MLP neurons of a small language model. Each row is named by its layer, matrix (gate and up: input weights) and neuron, and shows model dimensions 96-223. Each number is 128 + 32 x the weight over its row's rms, rounded and kept within 0 to 255. Numbers have three digits each. A neuron's up and down rows have the sign that makes its largest values positive.
After each neuron's rows, "fires after" lists the tokens most often just before its 100 highest values on Wikipedia text that the model never trained on; "fires on" lists the tokens most often at its 100 highest values on Wikipedia text that the model never trained on.

L2.gate269:152107136164172093171101141166139091103143186166198133142111039140104164206181154070132137102095163160102145111164124136108159172170175123078068093144144163106116133124066098134149170146182144115111127114185072126100154136156166106117086194122104123125114089189171118147094111157149084115070118174120103120096183164124151146149107134138078155169136149130099117091135174168139115152102
L2.up269:098067112132118048138143178139116101094100139138162115117159096132132095147136136157069094169153064122142122119139116160112147169124148139119130117121163072145175109130147102140145204155137144153174075160076150152087182138152160148170132108172100110141041131184155098152125137067107097121177108151112155105137081109123125105127089193156132082171123114092124119166121158106118154072147
fires after: " K", " T", "k", "ch", "r", " Wh"
fires on: "s", "m", "d", "g", "ile", "ill"

L9.gate573:113139150131133187093117116152111103091113162160135059167083121105115114098127114173099095138109127154115147161101116148124127174104140077100063118066149087177125119090139092113093050129123107085144198178184089095145113149089114149054108131117165164127156098094132101175149142113103112144111047158183176115136189193093134118144159128165155145121137098083143053108149094113179148101150
L9.up573:118078130070126086087142115099112114115161092099101124094143150085165112100132077041126089124109153130185163085164132171079091098197143165115131108126145140126097081147182158125165133095114150173111148159115108092119140144164108116148164145149076155125080094109136175118082121123112093113112126131129148119172185166162177096097107130165120140131140172138098116170111143114127178137127
fires after: " of", " as", " at", " the"
fires on: " the", " National"

L2.gate759:051145075144179157099132061134137208127176108126129163137059097141091077108149070109123122127146100185141207098113110144098111060098110136140125123133152157126072122168137140145112157161131085111107146098114104146136139125155126149127078090139177158135179121125149114133113104112111089107144148156091080077125114118117121193172197179127197162072153097127122158148142131087079115155148
L2.up759:162117081102133188064106083113139095107133136155158075120059192088036126166153150138075118142202132114085152161102162132070133097152130160158086135187122111081098120131129163112103143093116173133125101165192071142066093185126130070104133125199084128195195110112111143099127180131202146133161108099110121144145089167112058152189157132155129114113072104124145136123086142111094097174127
fires after: " ", " E", " sub", " ne", " ann"
fires on: "20", "sequ", "ivers", "igh", "ch", " equ"

L2.gate207:117127113120136143081117090156087164152112099110190124103177170176081140147122097150117147101046100141158087099161064105131133092149143105075113104156141079133144138087153038149084170133192175082054087121176066124160124139171131117093139117185107075103091118191096134083103186101138113114108128105126171137148125080122170089101126161103125171095156196143131166103153119158128073147104
L2.up207:169111094111159170127140130180198112087105111192131178059118174145110103113147063146181163107125162109162124134117173132134143168165126128124103118154097154136099184081133116145096139121138134190127062153135141169124146080109057152133140148150184087108119120104131120095163155118131157126101155159073120118161130091128094108172139137099162046085152230101148127165099130111115098147106
fires after: " p", "p", " imp", " l", " P", "-p"
fires on: "ro", "ict", "ite", "le", "ive", "i"

L2.gate825:157127139135089170136136136136073155126144180154163126225210108127080113046133127133125128147103085115103124110087122139121091097171167125131159074120129150159115127166134132153165146159199134199116167169097251116134172138106132093151121101099151125130113146133123110090151146144116069096108134102129096138116095105115119117168122135122119132135132185080134127094160108081119085122131
L2.up825:122144114067092110145139157101063093124167140131136166060093099163129088095124089100110083106089187123134149063161160128095097142123144097177174127095187171086088152145143119136135147140117142127107091161169160085114121156150125145132104122098120130126129156105147195153107166145131092168073102127126135166123138114072097130106187135136189146145153174134043141142162137112096135112115
fires after: " comp", "ic", "ound", " N", "n", " sec"
fires on: "ro", "an", "ur", "s", "ut", "os"

L9.gate231:086085120132160156136124109050129174159133144129134136144137102166166183111165141128115097141105109142190124136114109095139134145143188073127081114127098116128119123149154108164087127147130115199097136121113166103048081148154160123125160176156160135101103147139087124162148082088128160119132094188091164132204162118138127118198178138131091137197135118070158110124147103175127186132123
L9.up231:121122073178094135133172141122131176125082142164139154158173190102150151159167161151099158076132115119124175165098131124139133114135027052117151086156169144130136165134184108128126169154158097158155081123164153147114086108093135074102078124171141132094149149150100088137080161150108153171172147142117169120115103110176078141095137134085182116118104108134142128072103143112159160129192
fires after: ".\n\n", "\n\n"
fires on: "=="

L9.gate280:137110157092177132108121067134120109094157095154156119124124083111098094094161091129210157076116064155110114137132115187192129126112148132126196205142150053086128115141133140139067106180096205150124097107167120110113081161150172120133157139142126143120135146089180140092161134191075150127156121127117103013165117156122131051064119167185108132168096104108119144138121139127181070062104
L9.up280:110162142159153131078165096057073116110206124132170171130139136158109141156095099161112161169110095155127148091159137152138134098028130133092137103106102072126123165167174116168137104101173170152164134134096087075118127173042082105149123113075156108165115149138068078159200116150068179150114118123138095115101193153077137110117135180192120124089121079113105120091146233135153080093160
fires after: " "
fires on: "20"

L2.gate39:124118138161075146070087118112129087164098133117129137095080123180107136171120081087130115120127140166184113137105186110153135085181089162121181183165128138114132139068102184079114164102138116180100131139051174114105150107118101136123048116055139056160048065112130153159128140153118166165080154150154128167133057140148158113132162127165105135162073125111114091085160129146159119099135
L2.up39:134169083141163196161114128092134151117105135088123153159154129130150136210105137106111091115105161183163122120092186121108099132161159092108070056134132117082078127087102103117094142146158122131142118113108077136090123093134109081109051105074094087111084115125137125145063138097108174220151141138185158189156065129081169176101141129117167162089175089138093134120154109156157093084078
fires after: " K", "ies", ".", "us", "\n", "ity"
fires on: ":", "am", "0", " of", "-"

L9.gate567:123087125103149138145209107167111097093093111168144145141142138192185166099129198143139150099107109154135124091123115094115083123116115059103172133107172120144109124089128110105147161136092090162142180139081141145138168143156119170177145103119150113126127202122151138127132171096146093063164144140120088095118119124135146094173143114079134120079193123098128119126099108098092134113102
L9.up567:126133098134127077091150088091082145088114152147211111177163142136103063101072113114106129144101180135133110223145095137173149114158120149209116078129143167127116102089092067175110146171121048151166138134118141176138134102093119136141118142096139083163159147123173118174085129167149135080172133120095147110160127096117126109103064206147119140163114141123088145189108058142078114075116
fires after: "1", "0", "2", "4"
fires on: " |", "–", ";"

L2.gate408:097135082112129144153134184177039125157132140189138158096105127090116185193120129144154114125075124119082140068158122141171119153097143093147084153157145081111103160080150078140083146164123141179164213138117117115033127108142117075115152137164124118116127152106091084144168138170120116104117133098187153105143069095095102120086100094143072150138148123155119132153110089150148121135141
L2.up408:120158063073192116124109096089141124142145106166078122088113110144137201142139166135166125156188148134157189083176114132151105136108141112213089167152142127130141143122153107143169122240148115106139156093131103193070168077152120087181103113119129108159060109126163136138119179104147126128083161096111111111151101104099121130111087108140122203121121138191083098132130141170088108057142
fires after: " sp", " Ty", " s", " de", " o"
fires on: "pe", "g", "ur", "l", "ons"

L2.gate420:087089105108180077119120140126143107130124093159121113119152129161148150078145109140127204189089088203199158184117154101128158055138130147177160199172122080105122092130119075076134161100138167164060136155137162112125102126177145144132126153150123135123156065119147116125123127139124164139105096131134188213100076132170133124100105162119133100052125141097110123115121139137194184131102
L2.up420:129153137125100146102210117105140152199106131164160157119072120101152101114199139092154189124124114099162099153098144157171118156111172122139144141101090145165132142130056087150112108217105108093149183111142130186150116092119197174139097145144128160136123105166118190120121132122122148151144160112126134121107101092128132091094164155048181175124145076098154104153178168124135101129134
fires after: " J", " S", " Y", " com", "J"
fires on: "r", "in", "er", "o", "on"

L2.gate91:078096146158126137187168116145086170129113155126156144158144120117093125124108125104137110115122074158071145174123109091069126111118104132118144075135117128156122141127141171134110142158089131103063140196175136119136105158116094106182208098122117097201078151127112080146112131163140077124147082107141079093123066172121131138157164106054164091173117152093184158131091162106155099138110
L2.up91:250094161073136123132169116149111147108171179110166129107173128167161118095095141145115114157173133141070124136171151177107160133187119186100103173113127107119111136158188072096075152071156148093190119087163090139130176159201116113084126094177161175148171122099152078152112178112124158130137050099163096100157138141090140145128092130104108174184107157153128117110124142134163119122129
fires after: " F", " f", " M", "N", "f", " W"
fires on: "ol", "ar", "ine", "ov", "ew"

L3.gate852:063080130173148103142066058150106181086148114075090118101118045167134114110160145128133172170153100126146153102125081146093131130190173121121130137147174168082097153116166131142108206099144153151128126168093093154134152182106113104138114109118181088108145157132136146166094143142154109096142128128115046098151127086145115198146087144146072122145134070123133109114106158148104072132188
L3.up852:139123112189160180083132085153092111081073156098144113089153142090094114121047098113150146148151099090111136075134087065097158226141143129101130131164107147154144177147103127162163157102136141132150131175114106139143156155115103077199101168080119115181082116064123101105144100108113075087144111109161111137064115110112096166157073090190042092168106133154123087130086100115202072161115
fires after: " App", " B", " c", " b", " C", " T"
fires on: "op", "s", "ask", "ad", " Mad", "pp"

L3.gate491:146143180125090056148138042141102149157132141158121167115119125104105120109121112145111128089171069123162131131120129081147196156141119147107124182112102113135081148134199064134107078157125148132090124159065051129096184120124194109150141110054114127168113147156146037126134159146120127127121134122154175091085078144121209095124178074140144147117116149119116128134113130174126127165155
L3.up491:121197131109160131131093125101127115187075170096112155129105106158155131088068104175129150132184107128117144162085076120105141125134092166111082167135140104155121171079163146176138147137128145131123118148092125136086162091144166137106167174099117140150175104126121164102120123119082118104107120125144198064125126208167181098125137096043195145124138172098105135137136090131138138173122
fires after: " Ar", " ar", " J", "Ar", " d", " H"
fires on: "ch", "r", "ts", "g", "uman", "ran"

L3.gate67:148131121197196093117070165109113143131115106192175130103164120143136146093139162103107115073123121153126171120101096170091107086120104141141108117163134056088096077165078187056111082092094087075065163099188091071140122172153110137124110111094173095097151153136133131148114137085181128145098161111156114095124070120063124137142106054132095104116105137083149160116119173101117123041142
L3.up67:178131133134093096119140172167143082093117079150124181168230097166177115123124107136074120145170129124152150117142078158137100130098126139161169069163138143092097142119096146107059129165206125169195134119119173146132122128131157115139124186144099152138080160101173123078153199114145053143138093072141071073149094218153147090108103141074179181105127088146150087109096142076136134150106
fires after: ".", "arn", "5", "2"
fires on: "%", "ed", "5", "8", "4", "."

L2.gate659:157112094128136134128151102090205120158090130147116224148135134118069119149133096096174082135091156184122081100110134148125133093186097116162089169119117144184141166064175148113108158120136091153112169125122123139122109071102098103118163153114160132146115127093108111107173170121130141074138157124086098144145112052121085140130165135091093175110114172110124158233120111120132138186127
L2.up659:208118135130169143081173102105157154118101063112131168151177147078085161123121163137145139130098170161104132147130106083139099155164134106101088132150054191067186120118123096151114123103141122179113083146136090077127142111089065132184123106121102078146164114125162142113192181167166156075121102143134077146143133116177125152130087128079141061093156164110140095165139074048185140152138
fires after: "\n\n", " W", "id", "pec", " Gen", " the"
fires on: "=", "us", "ebsite", "ae", "ies", " species"

L2.gate561:122052115098097140139111140183135130152191071161095142079139094167063151167130166108139127046139124127185134102139152098111111147099118100167156114097140131197110120132124098171116161120188120174153073120139099132137095110128093127078164141141067151137121064123194183065115113119123171134084146170125107130112110136085099130113077103147125097095055137152176131085075126175139087150122
L2.up561:158135104072129152150121073107154102138153115133155173167154125148131093155148117116133060135129178051108141082105131086134133126125143108179126092136136081096116141206168164177072127236108173123139142149142202121109136112059084143142096119131144179181072092189182128163117154126144129173125134129128145076103081089130155109106098128148161092078129158112146141118166082116138110104024
fires after: " se", "w", " min", " w", " lead", "os"
fires on: "en", "ant", "or", "her", "er", "utes"

L2.gate853:169149128105113056098091090076180093145107140148161068184095095100186103086181138124081181145131169211152184155140122161187141086155121103153136068151108101137120140199075096147106082166179103128102163133110077180142134115162149132131125147170140166100144137107145105164112134092141103148112152101114174168125116087117125124056111169081142141087100110097075072177141158131161134185120
L2.up853:086152110067112098132144131173109153154123162096162111105117159119126123129121154138096149143107112143108144086072121047157135134094176170191123109117114155079143142077155160115111173128113114127085136213195088185122150188202149163130125122132122165140085148076124132141116122043157172129160115161148154046191095145104129158158095102172113109153076147115139090135116087124182057141143
fires after: " |", "1", "13", " Mich", " H", "4"
fires on: ".", " .", "ig", "al"

L2.gate997:053103141080114169163124197094114113164145140141168118149173102106094169111097132051108113147175171152115145103129135158153104184179122122095124124182135180109128123074147136089074140115167136152155124150154111131147146116083123126131160175143116174186133116125137150104123188137117094121140147177111152134037136088122035123126109136132118141133108134140186154119135096127173141155148
L2.up997:103114159137070183173092147118082137168120125177185106161133072113107134106093112137115119127137111163096048103105141113117125134093137131135136109174163155119090152130122067087096106174123130173105129123120168098148166114141145137123126160166123157105113090122185159098110102137142197168115114153144150098107098164125148148133116210156153135166170147097085133091144166073136104158129
fires after: "w", " W", "on", "o", "W"
fires on: "c", "en", "ad", "ick", "ell", "at"

L2.gate888:156127097164143111160122190137215168128141117161140115119163133128126135068126155141140146065141099150095107127146150096104201134125055158149137153191086064119100146127144111159121060163103151158146126107104059089134196163133097162138138146215136176150089137140205090161094122113151138198059158143131100123118142130152134131138089124100138069066121116106162103156142174103080129168110
L2.up888:135112147139182118110156162155168209106149135157106112143113154112145115087111188200081155126077160113131161179084101112085176163175135118104118087123096141087137164139145062087090088134096115116151124140136076064153110143113151197114122097141160135139099081113163083131084115151171125145169114091167193103106174075055118092096141150159145129153069105098112109152133219124174112082093
fires after: " Y", " sy", "U", "ian", " Ty"
fires on: "n", "g", "ian", "p", "in", "u"

L2.gate327:178110156172070121158104117138096144117098105114114125116080075084099143079175097182148148083133157094117058181090150122100099148103134097118138154087136166206117070132104082117123151121110097133094130110189113095123080088125094114104108128124072176151148139130142087124112142136127128118101047136144137150133137167092078129127140102080174131174139117137079128137124135099156156090131
L2.up327:164135110199123124135125094194106061115164165146155152143113119135108123116158171072139081183114165195151116205121103143129179173165165130066136129122096146148083132085168085156157183088118100110127167155157071120142093112112081174144173151070145143134136135174121105102103116125117156134125098160136099124120128159141088069102193060072149175135102103139076118094074137161111106118120
fires after: "\n", ")\n", " =\n\n", "ast"
fires on: "-", "g", "rop", "\n\n"

L6.gate960:097157096159152164174110071112135114177123145148165110159120142108195132137115072164150140098080070126130108107161229139075143134103121153100104120074101147100117044122077087146108128143132117160139148144095135119062143067144141125137143188068153131085111108159125150146141159132108088140066150104111108045134092157159121153104152162097127149135089113156132121148146095141105157165128
L6.up960:141138133152160111149153105136110143101167117119109098133051120195153109119194162159167155119145131090117118186123094147187117175133133103207147180103127131121102079119135098157123104120175092125166072177148134124084201061154127107132135165116161169168128156079138155111145117115172126118110138128104168118123111111116153157152201125125128104125143134128145156138179060054154074179113
fires after: " the", " =\n\n", " \"", " (", "==", " N"
fires on: "A", "R", " r", " R", "-A", " US"

L2.gate627:111080154117138192153122145117178085121176083080161074109110131106125117103170158135161176177100093108122172069123117105139154098125120109172047148095124130120109119119148116155138092096073135101147138133085166131149197113139171106037128106135086086153115117157112149113128123178052124102129087091160072118115164167157104153167125172068113166134134119046101107115116132181081118121110
L2.up627:126076152070173129135109137141143161199145141085116115145148121171128140103152173130126087181111144157077148115140140109159193164121119073178084099075172093129133144148149112074231145113113102133141094120145073154106098076145159160083117076108128113133145152133165160166083101119097085122141127142135131090174151118126108146070074160151100123182122166088107198110126127159127109098121
fires after: " A", " D", "°", "D", "A"
fires on: " disc", "ir", "isc", "oc", "ec", "ve"

L2.gate434:104100101141199150152108127167178196122153112179153061087100135086165087106145164106117129136150158161062154132117144110083172054150169069136174069181107124154160139068155069157138112105220129142108098085122103160133145110164120093110115132096149214105132136116146145170105116147129127191175145152134094136109149108136114123086137079112128120076077172144163126118092139121150105133108
L2.up434:143115112142110145093084143062101161144191196170107137114092200143143133166121175127142142159127196154143098143175052084116133127161114073126147127168179076122126128112095086180133128129099073175059146124177056071112198127125154076146133140091171048134117123126136139097134137094086146116082103117150161156151098080116094125111145165170120094106131165162154145105184132112171127050102
fires after: " sy", " S", " s", " mag", " de", " T"
fires on: "n", "g", "yn", "echn", "fl", " as"

L9.gate570:145153109078138093145171071088137133078200130138135119149094083149075135171099159162112156156176135157121110125123136122141131106116149138125120097184191119124092128125176103109118123140118128168135123096124097148130162162153147092091084130137128102168154115023135180146181092131106143127114102102141129139138104164117137226142059143097172177124129110131168156142181114125172102168171
L9.up570:157145154145148144116118123142125153127088087129174117142116165044095122119124070158141132153108081140126128130166095138115108141124180092158147137173153129114134140124139127120132123151113158188099093141212089126128153118115111060102027115062135149191170141116100123120192150086121159104057115143147162168140099205215121145125155110153129095159164106144088138131140112110178108146120
fires after: " ", " (", "–"
fires on: "19", "20", "18"

L6.gate566:145124119150128066159185120113097131099147175173134122177203161053095141165144116167061182103127139171168130127134111114130143131133157151155092121187089089188160159137129142151129165108168100110169122113095100138160147110133135131092091187124104187061102123147173131103129160100108102101111102116132080043155132179154144127154125135176157159153119146133068083114163144146183149070151
L6.up566:086085168170080088060129118131180197222157100159114094141127142100127177126209146147123128114107107140124156166141145155122086152171144103137155111122116126135114168114143106123190145187116154109071107132083155145132057096177178117201161142161197187130174118122169111110121172133135132122092145139148071120169124176117096134150031110067105211159118113157111086143165148109097127146137
fires after: " W", "|", "\n", " has", ";\n"
fires on: "-", "ebsite", " been", " Total", "\n\n", "th"

L9.gate160:128134179110158105160140135148114092133128111110153086099140145176155114146186140116114116122159105064124132173104141120117156144125132144104118120160164185099088164144101082151187152131059143150162154099189023090098124178162114141143149143110179126113139114148074143068177112138099101108170074132093152194090057122125106099087156154130108130107124137157137096065179156103117107116152
L9.up160:149155139132107137087130140147123125193117099123160152111146158089115172142105082114038190078094112081072104153104121094117141093113163081161088101153119059165123071161189127102135105170137154186141127084120157137104125173066148130114087119097115106145116123087152171121161085158064120155083127111142074150090071148167099147131079136085141070114091132129109086127164127156136127081082
fires after: " ", " ("
fires on: "19", "18", "17"

L2.gate34:094170177144073113111111087169109144131137160165153149117090185111149123084083122157064098112126090116053075063099105086127171072131136120126111059165065087115131171181098090188089126074161128122102126130138183158125089155130163073094136128123127065149141104169139155174220103117113100137145095058151109127150149144116104101102132135120156106155096104141188181082149156151141128097162
L2.up34:120149124166164123089146073161147144144136153143099098109067157155159077078135147159102145116103192110111078050129091080151118085157158121160111102123092127102109116127105174184128122102143107089113137131158079169156121129088113141065139149181084156143125131191148117110114152143114151170144145080132137131143156125083138173098143110128171106121163105122141157124129143146142135098077
fires after: " D", " Al", " d", " I", " m", " B"
fires on: "b", "ou", "ount", "d", "ens"

L9.gate801:106141060112105087123191139148133144090167053090156162169108089112119147119157094099127113092144114153137108177156150077200085136098143079195149147122164136113108091061139105106110079139162150159181158154129084126116096156136131121107112066133104082182111166141106139183137147129075134153161114076127112193100062140106135139172102157150096120145091085176128127136131138073140194130047
L9.up801:099156125125089090122036121136124121092113098127142143180128144166127166117075121126130145165103165143145129149204175151121173122170069132149155092122183103116131087151108099126129103089170164090126105113113067147122106102143147106028119108085125114111135099087146108173107145137178092142143129091128134127119123146159182148104101131138128123153121123117103127153147162096107090087057
fires after: " ", "On", "–", "born"
fires on: "20", " ", "19", "2"

L2.gate894:105109204079152110086132134103181126197150151220121087170132124107103131107084124137183142122083053142065134118158145120141112142137057120144075109149138153072159119134159105165128169077154068094122122158127131125165100183093184106151148078088127111139131129174147136112125148121082083130191099097091037141118055120155120189114173067100125105111130119143132114152080113170148175139171
L2.up894:102191168142132133144156169095099074129152179144138103150107173141061126123101207207134123093183143134150167098189086183140098174086117149120111106116147130110122121158164130145135074163126148153131152140178107133106125153112092129124092121180119144138101096206125076122112202112080191171212157121092068072144180089088133138150229094107110133133101107133153112171154129091110123120135
fires after: " R", "R", " de", " D", "st"
fires on: "ar", "ab", "og", "ub", "un", "al"

L8.gate777:167152147119141154125196161085109149124136072136132180128139169148118084105106068126082115144132099073105149179161138107149121105147130131083186139137139068124170146103085117093160056084208174113109136131079067136117135148178130171118228099152129079167105138128152097166151156093107146115156089146100121144135096134112119107096065122082151127087132133078134116176073154144143088172138
L8.up777:150144100113167113196056135099179147117087133095082164100149131148164158097157081178119164149098118131170106143147196081136131115145184116107136119144109124101155089162145131063147197202121099144130161110117137158108154115114163153156129137165130165112094130144130135155164088151124139133094149085059093143089142155121130114149082160183145143191097096160175122160137158107155150062109
fires after: "–", "-", " "
fires on: "1", "2", " of", "0", "3", "6"

L8.gate494:111113089143131090164072098130056177128116130109180161098048136161111128094154119144147123112132157117203142128148130133138094102100111157149134093074074110067147170199137190139124133140119128085112130138154175115122163115130152072184144124145134143098158137120102156158133136079116101142110155142110154097127154144070148135098098070128092081108190118092195059131161138103158080114093
L8.up494:098096129068082208119070125125084100054213157120134091081139129143054155125105100096109124143131149108158148178108086127105179124109164093156156116176129131170108156144110157145134107160155081146157155129136116162132137153075118129123156109185156136155084121164151178133082182054150129140126128155110139074082110112161086173075128099150070153077121176070141149113197136116149191149093
fires after: "1", "2", "4", "3", "12"
fires on: ",", ".", ":", "er"

L2.gate144:110120094143121145054158088160126151193140146075123098138190074171175180201126112157146160102108134124143120151140111162081170134172139146143116132102110136143094126176145068192103107114178187110095140123101069085125177162095068149148125141110157133149162138140125141162117069105154160128142106098169132102138118111095198090097087143081087155151104136135091145156171152104150130171057
L2.up144:125123155119137079109161088119176143090142149102114142107122132133124243181177150111162168145139171109133086158137108130105169161144158192099126133126095108120154209170118087163129151081161080151132159136102112091168143188105105117172146108094141132180112178120082121152197116182152134183188136133137064148118173117109170146089099133159106181120132126147139167144124165135096098138108
fires after: " H", " v", " F", " car", " V", "et"
fires on: "ern", "el", "ap", "b", "í", "els"

L3.gate617:126090140121168129163101106090118134104097179151146209112167141102099146186189106125112151059127142152111119113097076121142132077142118113129179076098166106127092137119102135085100107038206112049127128177124152162114141107136126134066176120102056152178171160184172125182108097168160164117156148172112116160099172129098110095111155134125154063092129111146138143098209154083130138111119
L3.up617:153172073116151117147147124078153165102088143137120104131108135048138146152163108182121127192058156116183198122132091097188069121128158059082115073155127085198087157127106135111120181096184154080133127134116134161138144145131140116123106108096093111161102147135179161122117126151149136121143141074071065150104156107085098106123156160060104135073148145146103130131134147168117108120146
fires after: " S", " sy", " V", " Z", " W", " C"
fires on: "n", "and", "er", "ed", "yn"

L3.gate414:120192057116098122124136084179098077130135162090141122117153078176139090132185161165123145153139141118125128133136092116121153132162137167093154152146189169105134128138069178106082100145122135118146082140122146156053122097087100069216103168132108100144080116137105152113157094111092135162164141065155152111095130104156077191095066137115111096087098093106179109118141102153094102110093
L3.up414:126143135148087108136092134149208104134179082154122133122168101122170111092157168156084168149097128056158130088127127108123144075164097163162131137136119138146171109118157126103136116164118150094142124162129102121093074174113095118127057113095093155128155133119171093141095097156070103161148155146143137084129136108104129127147073160183099136097115133094142125219158127120115118139108
fires after: " New", " direct", " includ", " performan", "on", " rep"
fires on: " York", "es", "ed", "s", "ce"